config = dict(
    n_kv_head=3,
    positions='rope',
    rope_base=10000.0,
    rope_fraction=1.0,
    attn_scale=0.177,
    tie_embeddings=False,
    init_std_o=0.0,
    init_std_up=0.0394,
    init_std_down=0.0,
    train_tokens=138200000,
)
MLP neurons of a small language model. Each row is named by its layer, matrix (gate and up: input weights; down: output weights) and neuron, and shows model dimensions 0-191. Each number is 500 + 25 x the weight over its row's rms, rounded and kept within 0 to 999. Numbers have three digits each. A neuron's up and down rows have the sign that makes its largest values positive.
Before each neuron's rows, "fires after" lists the tokens most often just before its 100 highest values on Wikipedia text that the model never trained on.

fires after: " ", " S", "-", " |", "/", "B"
L10.gate647:489526569443496512488505495511494547472463446502514505504454463483508468541495471526479521506524476513476501498496451507483511470491526513470456512501507492440519497491503461509497488514487477485489489526496476487538528499465517514542535498492508490518489500536489466539496490526517442546521526500496520495497501501498516477511541502495466512466522485528487509506521519525474513483530480521532532476492502528487508553478488459537437508479486507517493550443477557481510512473511531512485528488523472537507489487482493515562496515502543482507452534502535524501525512485482501492
L10.up647:495502532512459516486485508477514469498481487456491521514486500494443495460474467489499540488515477512487510464481499467524504513494508479503493489496501553476490462460481494469489491543528440471548502491504483472481509453507449532467552549529486522467492476517504484511502486517492476512512516510487505513524461481517510474530481512504521517472521506510486473536537529466474483479532438517518485504482487496550513471517515464551495484520521518518463558469449542536496541508515483516469486500508503477471520502461540523556505504522481495497491505501523537493504494552493500475
L10.down647:520458505479503434517499515553519490513504521492496511471488552493459501478539466481522460457531465501511541480481541515524460488472506481492480491513496502506484497484497531468497515509465481510477483489523515483484484518522505495518482464514491432513500516504462531521497485543525518516506477495539513489473485459550515508544500504493474556489509536526519501506467524492524482528459521516509461512486509514471516508560514529525517493497488472486476519509482487493457525516532518478498488506508567526454504511500539488466525552478499522430525466522488473506531488484511478518

fires after: " re", "\n", "-", " Re", " |", "mer"
L10.gate457:489488496551506516527489508483511495509522514516484506537466465509487458552533545488494508534498500540484471529481507542481540508475514511530523503467545511499506470524536468523455464506502494500452519512483500518542518497505498509481556453471530479506504522529468450487499497516472475487546501493519529508468492483486479534523500500471482535466516497540507514512468501530457537473503489493492545466466486471504500511496485479488471507464524475544455483474524512523478494473507487514536499522513499525539476471470482495476524546471469544461520536500515523518518517508514473556
L10.up457:491516537471473496474481460480505458518525480525484508483475498487479489507486521509419510515520489533495481575485489502511478477508560527500495473504549495494512503451529518520482460494511470486518536494523451485502464498508463474482489518476519532515512495490459437483508513490500538522521495534527477527500496519507510518473450458531522508486488471516490490535498486499496492470506502500478528491520500501540506479442443466518530480516491496533487501508514532543491455506489495493487505496545547511473481462495498510508455539486532514445494534477477538524511478476494503505
L10.down457:499470476474428512476548531452520496520520531494501501516522533522504496466488527527492511478505516469490478473479524561508557505473493489465500509505481506471511511522458527453474537514510480499508477499480512494504527460449478491513467478498481518503529548502518523505536553488497475527471478496484477476520513523494514470501487477500494501506522458426521483456516499506533515541527511510471452536500506509486471469526499513474526530501444473474499493495497502496459534474514519512527484535510504542533505532496504475480508512470528498495513468524496471546485493504490566508

fires after: "\n", " c", " the", "s", " ", " who"
L6.gate174:470498513474494525478495541498493560517561483532503461534500512500486524500489496531513512503514509511500498442451454472459518508527545471526497530531482524539526463470477569509508492514472512516516534487511488506525478500502459484498504488488485476491491533486510522460430518526524511503523483514526485495471458537483474512493484471499467489497548509442501509476511480476472522498495520458470505534506480526516560505504480493532492478519487511491497504505463497509496533508486504467456541512502489481476499477484522448494464539523532480526459481512525464487506469488530472489
L6.up174:465540524505476489513551497472528491503527429479517495536493514524531501499470491503500517482455469491555488496480472484549471471563482476544557514503504499513516472507495507504501495503454486516502538429498498549507493483493535504549479531464541512503531482483513460477508509535540503480465528496510517470483476517517515513473478493451493511480484466483508495513508503523541470507487496504501450474505500469511510446506520513490477495515478501479473490514450524461502496474514524527522470518465479506508506522485468501511480470480497514505502503480497479522553472483510520436
L6.down174:498486504463518498466426510522458472516518569507502517483484479486508490506505501458466474513528527481481520549522538526436501519491490519456458453496499483500487545515484500475526491490521541440477453565510535478503483523497480477458499491496463451495484485473492534498506520481501485487537465482503502501521501503451483511542518505514486506483532485472484493514479511473457522513545529536493502515492474523491471513509484522474520492481512536514541485497503501516500500513515479505504550518533509469517525504498539507509555492510518504529511518554518485471472496514525498538

fires after: "\n", " Year"
L6.gate731:529494515475464519455503540505521447453429507504508526477489484475489518496490484464537512492487475520541476479477452460504520467502532522483510509513514511528455495525487501510504480478513563491511519513503544495514517501460524475501483483506492500526508491499501513509461540505521481495510505485521496482497487539471490526496482528521486451501513495432531510508499537463503470478515542546473476493470521496560506515469474527459479492530512541473482496486492466511477521514489484546496492453538478539512488500455488495521492481488507535531477516487529503458466563518493500518
L6.up731:491482535498479515501518503490567480506466514466463512491506509532537501494502480461471501500502505518483503519484498535497499469495508531476488501469477461485489523547511486441508489481499547523537513507489529455521504529482519536522497483463509500549536539502478481527496520506504493492475455514464496523490529507456496531508510518573542534553483514500535506506475512503501508518539480523461426501487515529551511503487543532486516482488534493524512509513482513464522537487495491511488472480503539531538497488505496517458480519514490542506521519467476485496463557488451489488
L6.down731:514478483469479509505526487436487479483488491488515479501499493477491510512500532494476499510494456469514509473524545535488477492493511520496534541514495516468491485513498488518483519495517478464526503510505484549514492510540519453480525500503480515498481501511508498496531537492495453478490518591495501518492464540499449500512536484555527507498475504541504463481509524463506473506469526502516516501462484510491494492538497457515524507494491483497466513482468521509546483497466500452524489511449480499473505484535509487550484497529525509530505568499473509537535441462509564458

fires after: " F", " O", " E", " G", "O", "T"
L4.gate677:479508467503519464468522502472474483488507471430489452532523474471513511483494543506472517528515531506537535479503459526550543498503531507484517475508514498480521449494525515520560490505513484478501486513520531483523469527479493536531488513470486445518510546480538470445473496515462504514505503500518481490503476501522540505507475509480516475460528478489530537530516488517458476537543503493456483519522538480518493537505524550465494539513507518510494489543467519498504469513537481516499504510530509517524518451471519471525465526511499551518495482512509494484521491510472493482
L4.up677:517492492492482488465506520479483494451491483475491469504471500511480494531506486487461520554492471480499498510480489561518489455477484488506518481479483500493523472498488480461516505465504450418500474459496523516527499479458481499495522456544504467518513514502538487474477509498504472509469493541523496492557487475496492512500526528493494502478476492513504541491522549509509464477500495480492538467468527526495477485511516492479484513510543525494439502509489535489470473474516498534527485494584499506501495473472463526484497497473522533545507473465461476496522497514525513573
L4.down677:543538484483484470474498495486516506491502529478481507488522517501507510515523501492497456521488512531554506428512462489533539524482543508537501520557533494468504494499505495540499466514490477552450505534507505467503460531490500530514448571478464490445500568477470540479508493535471516471496509486518501480472494467511526538485482471486532481479519486494569460511497513493481463516501479513492450534517511474500481547502499524515515512511482499495494532518493495477506537499506521499499501508521505478521523497512518492512546510548500510505469499506488528485470481510476483450

fires after: " W", " S", " Th", "ol", "W", "e"
L9.gate79:514480482519496492502534552492484462470536485499495524453512469497473515507463486470525526520458534497516473509512512502458513496511485502533453533488460519494468429490488498470491538486516528470522492462519530470491513526547505495484530509523505493498479498525471466493491510489472508515493513494529504497521503535479485505528533491459494530494475501495515473478509514490520441498521505495474507512473576500480506516523495504494499484449530474491525492490515503521466462498500465496486474504496470495526528530496512512540477431489405480524494459513518486473482507541524485553
L9.up79:493498465487539484484494523488554512481533474476507505516506513510476538537492485519515514497489507529495484510502471541517479503536503457501494481493466489516545495533495484538509532508539465514481476509499484486469467483532483529465496490519551527476491480486484499519505488487452547553533471519502533474500484544488495492522501525470478515457517478527506450476507500557465502523534468424472490495488474485495525490496500496504433529489538526481485481505517519514482542505468460515499479525509489546511491509529498470496484475476491493496528527510489495454494414525480519503
L9.down79:479468525519480528479464511491489516529461559510517477480509536507528489498533494471479524487506458520492496468481518489527487487501496502459539481489560484504504541480546445508470482501519494514505491479492472463523523526507554525498516527465507513534531535483495543529490473539552479498539462487513480510504486490523524525509462477459509477477482475501521505533506537491469513521522487538502506474509533484538532495498496505490502479507521506482504499476499495506530462503503517497472526508520478524485505500467509507512496543518579488499522582498508538470482548457512521462

fires after: " C", " ", " G", " c", " S", "C"
L10.gate211:532501511469480477511480540496532515462495478488478528512495501503508512532559480463522463501526513521547509546479460517531473488524508544481520466503485487500523465489486492487509476535506508485437518547525517569485521492490473533502486510482498481509461485512511529491533453471476515505490512522508554465481502509481520489508493510483505487539516503526503502490496473495484521494527525462552514457514511470526479426482482517503515517477475517534476474495455487476503496499505514504514484552487484497486474457485484467535496542519526454475466542532472523495513516543541481493
L10.up211:459508526537481489542558446493512462471495478475499490528486454498438520473470468510485476498533490525491488505504511485510465518508494489513505486492436551458492464493488525478486518504476482491488492521477496494537485477453502483479493501487504459499472500529488510492495520490472532507498488544498451462533490450500500506523542495477502503490475525481478509509494521517488477493562488498478499473460515521493513523533525502480511534493568514508484581503491511529475460521543458527516486492485474510511507494530550480524506522492495494507493545485520544469490494469541505510
L10.down211:532465502447513469507496466504467507478487555497528538514481554524481512519481512483508521489508493552573474539441484498469486514482513538489486476532501500523502519493519508512502478523551463452495455480492508514475469484551505552506496503508503527475484517518514514526505485513470481506524477524498505495474507519497509501473491482463530475459517551517537532481523496521513494511542497476529493506424483497479496488484453535476471488548501473466484532503507502489499519524509528541504483486489507502494499479500505496486454561510515504497488465476529478522524490530549481497

fires after: " ", "ro", "-", " co", "po", " Co"
L4.gate49:512494501516546459519517530484496490485521461473496485518473455476501499502508502472493484510491501527526503547513444524531503468494545489478504483523512528497528528502464475510529482508490477450533489499484502536483502490441486516465535479495502518528485477505440504533498484501465513497471489503502477491491475587484518496531529491496506541465526523464479505520513524490527511514498495494579491502511495487537500484499468493484498508479530532522460519545513496525500464477511500512492506516543478484489501519489485486478489526522486503480443517524532592460505465533536518514
L4.up49:512489463492582469496525512469496536524507481497486517525451461484532503502506526502533497501513507544517524523437491514525536466494560515480481526531521484478552509487474476539479486504513516502527516483488461517452515441463501509502523482518507483499501456533494504512494522521494526540495479463528460496467454480518538474514517500482477506448526506517498465525509502483517529506486500493535482531514530474545523454484467489488528488492492498496464485537525542494519482488500485515474524533497498488491533478487494521501489555497538505504461515509497548479519486546498517492
L4.down49:487476489471570491488507496530510520557515503501523506511499508512502552492522523515532462505533521466529543518473530516499496479508539487453503563501495496498526524464481504491453509475497495529492522491525461474470513509524530472510525513479528511483521487540499472462502532512489472526514496504500483491482479443513496443488502480509489477493483487536513491522517491489506481512468498460482465508495524475513479490448481514538515485532460490480474488523470504521552527465471478545475504549443545496479516506484512467507551542487544471511507508488516494486527535480504474462

fires after: "\n", "A", "ur", " Ar", " La", " ("
L6.gate219:507527452472495479509497541533487509484473506469521480491481506512488543493498516517470529543512509507487469481496446463520480492503540493507505522540493515519539472543487476514557531496525455499474452490455501532554494532481484505457488502534520508512506507481512488478474481493440496494477474520504439504492482522507502542522494445495472496480494480477481487507527481527519516520507497521490525532491504517504519469526497497499483509521523475500474477511433525497553480470535499494519508524554540528471512524474522509474494525474461517499451489513470515465505550483531503543
L6.up219:458527528510500526471506516516560504471538503479520485448495522539526487477482556479488476485489483505504545535451492497535500491510507519472514508479503484521474497494528498509478497536504493462476525465523466510486479499501510485482494498479546516491489488491553482540523488475475474465512518547445488465476492469477496519527529539464481484499448512522476527488521534500486490522486502485495471539516479487474493496483512494527477504556484507469520499513507488492499506441456480443524523478501546516475475491470552519526517450489485474495510494547510481464502505467485536539
L6.down219:515490510503439534501497538488543500525497516513493459514491497487520492483487490528512530475510522490564474505470507502497519497454480528474514468503445481488482489497563533488464513497540550486479480534499502493519508504525572505468542530514501442437482501544535499514483486492495512458526492516489511478480502510515491520518484477481464492505465533483470505484484488472504517479515507514481522507471489503494467519452540509564473463476481508528487502537570496497489484505524488516489510466523554502490481494499492499476555506489492491518483468495537491478472538498494464506

fires after: " W", "w", "c", " d", "W", " St"
L10.gate507:514504511518477565519526500505519492498492476508523520510504473533499509458479507462523525488516505481497493528501511504518456480458515471522465530507445465492499498539487510530505544499498460500476457482497501498455454508490509520487523518455489494502496509508494461463530516512514486506489552504518497486491515456491498490520519525462455535497446459489503516527463476469545492539508505486474524473549495529517513527534564502560467486484528501446504507476511514538480512477489519536492490510494516516515494538495482524452487504524490499481437517520510518535483470510543461482
L10.up507:474530497530463508522525487503487488482446494505539451548495450462481535478475495486544504543525520490524470469508478533488485530470550478490485505482462487446506472513485503504512559477539462499464511500523510507446489491509448494512494501527518480503514450498495497458505483501458498545500475499521544484505499504468451478503500481500523506485495474448507447484504487480495508478508478527501476499493478475514459530478498497514446542536501492485510513479491499489521466473500523488485484501522479522552484529513524502545497472524513554518442467518489510497501498496527517495
L10.down507:527513519513513447501525509533478499503486507486477468471476472462455456490522487476476474519506494527516508493499492523544503429469547489478482473469467496517483513479481519460501463484533518545489501508469487472517484484494484526472527495527501481533480507499512549476521483512485504467509473474501485491528520486525530546501492471462483494516529540534525472519485513496486493523518511505529477501503449485518527463445513507498491545454555525563504503529496531535520516536492528475513489466530479473482497512496468464514506522507514524496518507509445543452484541523484498485

fires after: "A", "O", " A", " O", "l", "y"
L4.gate226:535467458500532489508462520496475508493478483510497499518549492477509530526510479534511524491492499523521491500472497492477521459482526516476476521489486519497543460473494512521484496522487499470469464449500493494511522458419504487474499527523494470569475474510489504522433481479481478546521465511485499491543477521518510530512493509463538510456547506463484486502514492470536491551497502499531541473488530491469438510471477502515468534497496526507504493500497492519495524490516502530476539469542510506525545492472499470461504544486551483539479512519511503482497523489500490480
L4.up226:511550461536503460502470577492485486491528467478465505505516503520516558550516471515499496532461528476460477523483487518541547487532549514488496484489491516456516484511523529516519492516510460482468511489479469514482501487514499532504515497510501510513503523521486486494459540552503527493458483505524489479525465453496534523511464478544500477470469514502521514550489491494475498517514487503472537470476534516452438517538515483466537525515476536513509509486477522509538479474490520506511491521504471479519505501493490512474441536510499484495523503503500508470535500491486449479
L4.down226:481531479468464495524492519515528492519525498472477522484522470498506477524499518497477480490472549562524526495441509510504544495463516514544522518508523551468542522478482469519504518493526504529512453491511456515503505489524499494512531496490527510522479536504498484482495525544499501508497532509545480454482470472473518539561494451513511482495498478545518522594496498541476512485486523515499500439510479464542497484507517515492531490523458505477479517530464520500501511508525487476540482515518501514497530475524521499501500554531518489521503497481511484503522539476502510543

fires after: " ", "s", " S", "ur", " G"
L10.gate11:502486505502475510479501519481510523494546468487537469529489467495517490529493531448466514520506466520494477502458516494506452502511493485486489489469495513509467518484508442468509470508514507483553472492534501538467493501482496492501502502551516528546522460496492506548501509432474469494519449528483542539476462501506457545524441512497491475498475533489524496521525487510463478469480506484507542484513544497557540538500506492522496509477519498532474538451551486496486510511495507509495461510522497484503533523510499531502507490503444496485517494455516539530498477499486464517
L10.up11:498479490551454507518509539520476481484511496513515464498441465495507467503489472496536517504459493512485504476508477519499501485481475554542452495503527501520473541513487489502509491502491478449507502513521421464517575508470471509484544456505480491482522498470509485510524487522490488476524495487514476464488509524513501503550550503504449535456520484523504504560523493526503499496521492486505496553561483489502557506457496469514473504487548513507501514490499516525503500486478514475536490485496491474462522494483489470523512486539479551519494543494501481491474514523488511525
L10.down11:497529489445504465502491503497495512506506489496480509507488547451493472526473514480563458473558500502533526493445535476475486495516520529510460479493517505526518499522528534505513547508446511495496550505545531500489505492481503538483487519487502479531532523503475522517469529472527474489434475529522486467485511484448494505487475473513481495507544465497518502475484492494517501505487525515478500458526488503491470526500435503514530474500504478526480507486490520449520493491497545511488512507518464475447535483548488513495505495498525512480500503468446529512557534480530506477

fires after: "\n", " ", " G"
L6.gate468:525513537501492505498502526512493492473538471503493487490511433521496479497467547494486508511486518474508474523492463456501532490537514494489515503429552484461522485504489518482509531482510499467515495506510570537538503492486481525489478472499503487547499519536485449532520518478534499525505516507523530444518466499485558520486465487483489519469492505487514560536470489473487501484505472529477469453484464480486548502564493492443508514513523498499480476484489520501466500481487490495536501472517528507550495500479512491490460495524484508488476533516497532566512511496489486512
L6.up468:528454479501495521531492497480515507479524477469508509473551510480460449503489553498494472497507536481501493514492484506466535474461509562469474512510557496525509492484467523468521493533509523471532491528454514517507477485490499494548449423510517509496529531501479494507450530489541543500487505509494522467493466480501491547472507489486477503519520530482499486515507502511493506465566488529522495510505498512494537497550502487518520484483484523472505498506484493539487473500492513482530507470513517515476475446449544508523491534495470491502449518500479520548527495458518509517
L6.down468:490488492467510480493493480537512508515526549502509511480536478455504495472477494503491480522516468491475521512486488494478502471481529458471540460502519544523493518485480500533492443520512518484490481500507477535473504469489464517486454453502492459483502509498470544556493529517507529517502517542486507517484517523498449535533568513521504477549564515558471474500523499478485540489494498487516514541504521522502534508526522475510501453471463499485495514545492503499521526506511491486502453480444500494448490446489508513511491510460521470499482514511515466477476481489509526533

fires after: " ", " de"
L10.gate164:464502531500480498519493493559451507518503545458459490527496471486503508454483501465508480491460519511483489520532501473501516529529479498501482460473486511531455506477482480474529471486482535524501513496536528477559525487493475524507491498547461498550472506492486481555542488498466519476490513495501482481450542501489465512496522467511515496500501473521476474515457496523539489481484481519524502466509477515516484519482479507487507497491503467479485518508458496493483517473500502484465490495467480498526500487546447564471507523546480491508476463561531535474466466495506539472
L10.up164:486486494454436516473495501495497482482500510513516510524475471484514496506495488513483485494516489497489513497492458486538514495462498502437515481486518445503534477524531509503529478551519530511524493521491493556545477473501490505503464473517458482533463520551456504468461455491495519495541461544487492479482545512470508478486491494510450526483492486454493505471511493474474529494478539479553526453509501470465515467523470536445450499511479530501539488547481512498517476511512530514504524505464496473489489457492521505482457528494479519481486491477516461501489493529521508506
L10.down164:490504443485512494493546518479473528432523539470513503529535486506497468478530496502521465515448497539496493505491493518457479502512527506497500481525528519510489531483451481500507552491495515459513534472568508533461497491504499500519475543510484510490513505512493542538561537485515487542466497513507536494508505478556492474518527481517483475466525479546459517503512525488527480477527473550489493501468462512505514516483509503480506507508504517465484474502473515483509502480520511547469445506507426490519484489496474502521494457479498488516478545479489509475506483504477537479

fires after: "\n", ".", "′", "S", "°"
L6.gate358:497498510489497544474509501519481511494511527483513452528496487483492498487486483445491475506524451498524524509491480460479509490518464488539541481517505478491499474504479521485503533529478537497538517515480499498465494517525478507461530508502533508503493513452509485479546492470518507554508457438534505487469494478483479449492522493504533516535483475466503510493515458524470484472558452469515496504459488469502495540509473509544482545485528528452505507465528469537466508469527455500562457489519483506503472525464483481493469525518514521497537492520538481481485484514487482509
L6.up358:494489507495436559507532489497528514473543539492493498545518480481521512522506480504482497503519482534507496516481492512512502519517477455484494506502496515526549481471478518504522532520511527476505503505474493450515542533499492531460518477474504451487479548477491514490501454503495483480510482473482547474493508532496524533497534476490534521513446477514552498468487454503472497473532480504458477519502481522498464479519523532530477493558506513487429507472477444475470521470501516507528483520512552511480525529485484522487456487484517552493466504486515477521474520540508496504
L6.down358:526499508476527518488481519454559534435527494514478488503501495514478505494467480507508509518541498506497522463506536493502479510521509475462489490486450508506509536484482509516486459497497534517467476481497507505512490485484496499449518517529493495524441512509534504480511465522491513490479454472539493497446477525471514528509583487510497541516509466466520496487518463494457483514537454486509518474519455445522511501477500556508523476520518514516459504530470430531477515483505490494529482482509512502503479470500483537549493473488505528509539531500505525500515508546503508522

fires after: "s", " at", "te", " in", "or", " "
L9.gate600:459508525515490467511498501486512448486485518525509461520536460526466511469506513516480541516541471502474507494488463521489524483513497508493513458503516471500523492474527444512478491462510492490496490495507515526494486507468522535479524475470557515451518464512527504499452500495502478528523481472495499533500529485484448513516538552508512490493451425466446556478510469547497488475507477454516507506447484501500485560515525506498529523509494505535512482504489507497496496491461458509514502515534490484486516508475509480462441510502543488504522505488507468512456525511494474483
L9.up600:496503540502496487541532472489541492485512482478472466511529518502496438478466507489533491478497484515489508457523479486513530458452481486498517499524521479512536498539520523503457517532497484534530484510507481523497450522505557525531512495483518539487494523514511467482494486520533495510520536488487544484495514548474494537491502478465493549487480468457498516464504447486496560480490468514499496515473490483472526494506507495499545508517429516441490504491503545459523505490514494508507497507466492482490508517511488457428486530487493485534518479497490508519541518497533517551
L9.down600:518541519503484528494454525525474502518496540533510557475456483491518543518499486485517499483524543493478514523537476513550474541534516485533500510449448491509531530494464478493543506514490490506485460461523536484479534483477459497495512501507481488515472479494504546514516468515559506498478520512491481485533493509481471464510533473520473471488502466541502464498508497538540502522516485514515528483496524509520481503502495520471490451492522532506516521460475506483535550497467536467512495524464515498508549525461573500543512478497532517517519485489471497472503484495485491490

fires after: "n", "d", "ed", "g", "ir", "h"
L10.gate656:492499541538474547510504549526557495494525534505497490512504488513556508491493501498553534466480535521511527503451496519514505475522491461514445498488539507485518510498517486487510499500518509443478514508501554514517525528465501530486508503467470530531492484497485487492476457495494513482509469484516469487477487505521577529486488482529496505532514501474520532508473441534443507485516507461554498489506441516515512499496480502490470492513542544535524507449500501520480521502496503490497497515526500491475499451480483478503448488449461502474463504494510515477495465488503466489
L10.up656:504421495518501524512556485498532494487502459478495489508532489509474435495468493503508480518512468503486478524504501460518496488480504514492484545469494519473537467504480497498509513455494477483462520510516490535478494500486494530517487473476533542470486500496503497441519508474539503514457472511528505480481465485515510496492429473489547478479514506532558502510483512476489479530533512495468505506478487471464474497527452461522501464505514492519534484488468485530460505503499479504492495501487502494473504539520564517492502486494437487495506454487463491474559478463470490539
L10.down656:505505490526504502430462495508499530521484542534507535507504487557461481515433486475511452467509496527490481517506482478486526566473447437518529500505494503534494512485513532489509487482460489480520465524487480509504463507538534496502465535541497501497459508460499506498524494481493470523506471458498546470553539501487560503498510506496485487511491533492521488497468478501526496530527504450497504509513498484472507496490519492525457534518491492471468451481526501506545524511513469476465538474472506497494502495507468490500475521530505507490520524532521515514459456475527507503

fires after: ".", " E", "e", "E", " R"
L9.gate240:529539471456534480500451479498539508544517488521411487503534479521509448456485538518527491501501559538495515462481495480496508499499531513498512482516526535484496473507503515498508506501503482513493530469497499508498501501510514518459477493518507501508481509484511487475504503505500525507527524493572513464500464538503487483483507502464548514444539469536530491487545507509500486530484491542531498482506444487502501534545490458514471529485514500477501463470481526527487540462541485499495494505511530497491484506488489512504507456483489497463511488509480511460545513500478437544
L9.up240:472499463475496517566499479462516491526522468503440500516484490516492490461520524503452486481548489557463538442460483506496477525502504548518507492507518535525492476504506543543517495475469481489494533551506490510502519528508488486497519487579526530486491524492500492488503490472494571497506441468535498516452499549518497485483502506467489489487498514529491462497484495505481523531497482481431524481524476526500496559518488483542506497494459485525500512470499533505485533500505502505537531538487532475487522495503486489484507516490511473507531487515522505488529508506481475511
L9.down240:430466555516511527506502493561441493465483488510499505481471493452484498523555507477498494536474460518516482481521491522497468426496497501459500445494469457494502517493498448500497498505494493472490515516515493480495507551505509515551536478469483503500531477514505480507503479510512470505486483477483471496508511485490504504516530491534491490504510535469472485494467500452497505503535480517490513491475555520463498491433495532481523487480484455513486544465488512533500510523460530514516522492492521483472477485517490469480508566494511466508511535498500515529441474513493495481

fires after: "\n"
L6.gate497:511503546524463559537496557514455469475507514481512526482509500489504504499502509473494495500488487539534470507478446523522527495493493485511490514498502507506499513515526522519503557497531526472570533518493508547533525556498470520499480492470504491555491512523503476543497473483500475510473483478553511497517447523497530486539499507495497510494489487499483507485471450513472494499510499534498511495468512515462519516534494482491472510477535536487471441514473537508484463469482469495499475489542482511512480466464481503468442495459494554496509538506530519522490506521464465514
L6.up497:532542494559491498494502490482526537487467574480513460451468514478493487491536541503501519484492500511477501501442477497522478497526443526480511495508511494497545490555535542511514514507504524528492520465493522468458544522463489524536541485536519541500509504491490507506512506494523454481481527516537516496484458487534485520496494509516480504483496488525465528485468467467524492518539533483479500545514489505504485522525492503482492469545502484518466518455533492531460539486472486527497509495550535466515506522466519521509518446511487502504494509500492522537494504538505461518
L6.down497:518492486519499512499527512495498506530500503511480447505519491478434513522473525488519492492503506511522519455493501466504472509469477465489520511507439506519502475510483533476463497494560510521488505535508533569527473526503503467499479500529479532524513554500497494497470503464452444504474473485543519494472495503490471519531507520560456524516538499503527470470459500496496500536487495516504534507475465501504516471519475521506514493464521520534521526463468460522496534493485443487479499466485524475486498541495458531519554505505541476545485540471521503508500491483517494478

fires after: "e", " E", "d", "n", " se"
L10.gate376:509518486506476497436513524528473500490543523494483519494486477530507462510531462509506525518484501516486512462459488522523467479491513567482488508450508522489508494493530496509487502518491513483499496509477528514524496462477483510514454515521486494528477504511452462507537447541509525520545497543530476502505550532518520509490439511537487495529496501529524531506486480462492449517466525500529520472516457477490448510514490452525473514473562516496514445479519486521512431493517466541470474510485500512479499479524462531505492507490506492465498488474497527500532474503500511484
L10.up376:514512517475508497514507509474539498510529498454469478527536505516494491488527483508483452538511491501507492452489506495461500463512529515516508515519511451509542502492494491515506526494472496493469513490544530476493470501505521532493453479484504496532466468501498490486493522526522574550502546496512506469487453510487476492458482472496482505512491471505513535477520490498486490530526513534488487452536495463471503530494474510545490536485493474464521430507510485489492505496497460521570506512491489511514490530510485534577478493465466547511494454498500526493551487494443511495
L10.down376:530461538518518502474481506507507480485513475494486494464487518496513524522538534494523508519473519519519510462510511490488493481487452492506548484544519534504472507528486508537488557511512510485508464470465485514478503507533468433471504488479537503521496471509501527509488526499513504476499517528484538444500501495527509457547546515496503454479529496457495461466498509511478556511542467556508482482531535515474517501532538560518476491514479446496489505539536496507532529503454526473496549481519473487472526548499532516486487506531491472513514521490505497483505482491486469509

fires after: " the", " The", "===", "\n", "=="
L6.gate160:505482457459524532484452535494496493455517477520559508498497551485492540510505502527488513493476530499483513492454508497459535552524525451477473496486522491515498513487508465521528524497489491523480490493525509516515517505476469568498511506536507510533519523489556528530520525521519506475486498502499481503476491515472485515514547495489489490536482515521519514476549524490515491472493458475509531529448493518478464510485483495507476485535490517415501477506486512477488510487480460457537507519501485495454475466471469460483507464506516505474509450497504465533512506492534542527
L6.up160:556530511516489501515513474506496478528530477482520489512512530488493503525539531475474510492476475544519513464503534510495439502483515492475480501473527485501473492466492513499460507474488489515492520473540535474469472483502522572525483494539529499494518529479537502480502470532536498549544472494456537528468480473512507506503502445485496482497491490508515515553500556509510498493497479482511485477509523494510517500477468457465479481480501490520507487435499526520467519510575509493528470494462528506511516509482472469519465500505492487476527483445486451514508499515435493510
L6.down160:514520457450506529503483471538479545492516477524475531512500503521507488436484529504484477473427518471482536469500523493480540492541517514526441472517497490457514505464449528474488480518512481470461516501506499495515471479514491497471510467495480520502488480464486494525485503497500482476485453470514502517465467561496483509470476518502489496517477527475516470523526536523462466481515482478541496473516485477538514530494502558502503519502514464528477496496508508527542515492440531500474515527503505447489479463483507486497481516506481476495506505536553512492535504476500543496

fires after: "\n", "ur", " p", " dis", "ha"
L9.gate378:531484537476478500448486492521483488529501490463516444523480500522483503533503507524490461513542489523471493499483499472477484491453515527516494478532492532516492475550502484466529516467477502498487505492480481544479504498504532510492528474514482504483499537478454503498439510487533504526507488507519506510453461548512506499524547495446491516473479488521466514480513472530530531464505513538502521490520460523504539496541482494540438524506548496488541446480456512474534519492519524516501501485513526500573465520506525479487476516520498496511470490498521530541500470488509470475
L9.up378:541472539566495527492505494533473459512483536526475509477468460493476488472554485505448507497503467516479498493479475509514499502482495536477494482506449526487519524534501511509493499469470508498516527473458461499491473492496500478472508516538524511482523521502455543472457484488545485503477486512477487524513497550471503552465517548514517502484490495490432538522439463513516493512541479504520477528477518490505483514502501480477457502523493498474479490497534491532479481491496476545491485522569506521510530524511528472507506529498522497490509516454515531513535532502477467526
L9.down378:466526506481468487501531505506488490476509535523516494555507468492494494498565463496531551510458523519512508482521455494481482496523538489467476480558499509520527468555512495487513503501499495498437572488463529535505537449515523509522483450483551504460472505516538493513473519492503506481452514506501498489499510477517509537465479532497471470523485508526513515486528485534524539488455506476503443543499476507499513519517479508534467524525541485506484493502506502506496499524517527516566491534507487513497480533516528482482513514487511485507520472519482538524520516527523481523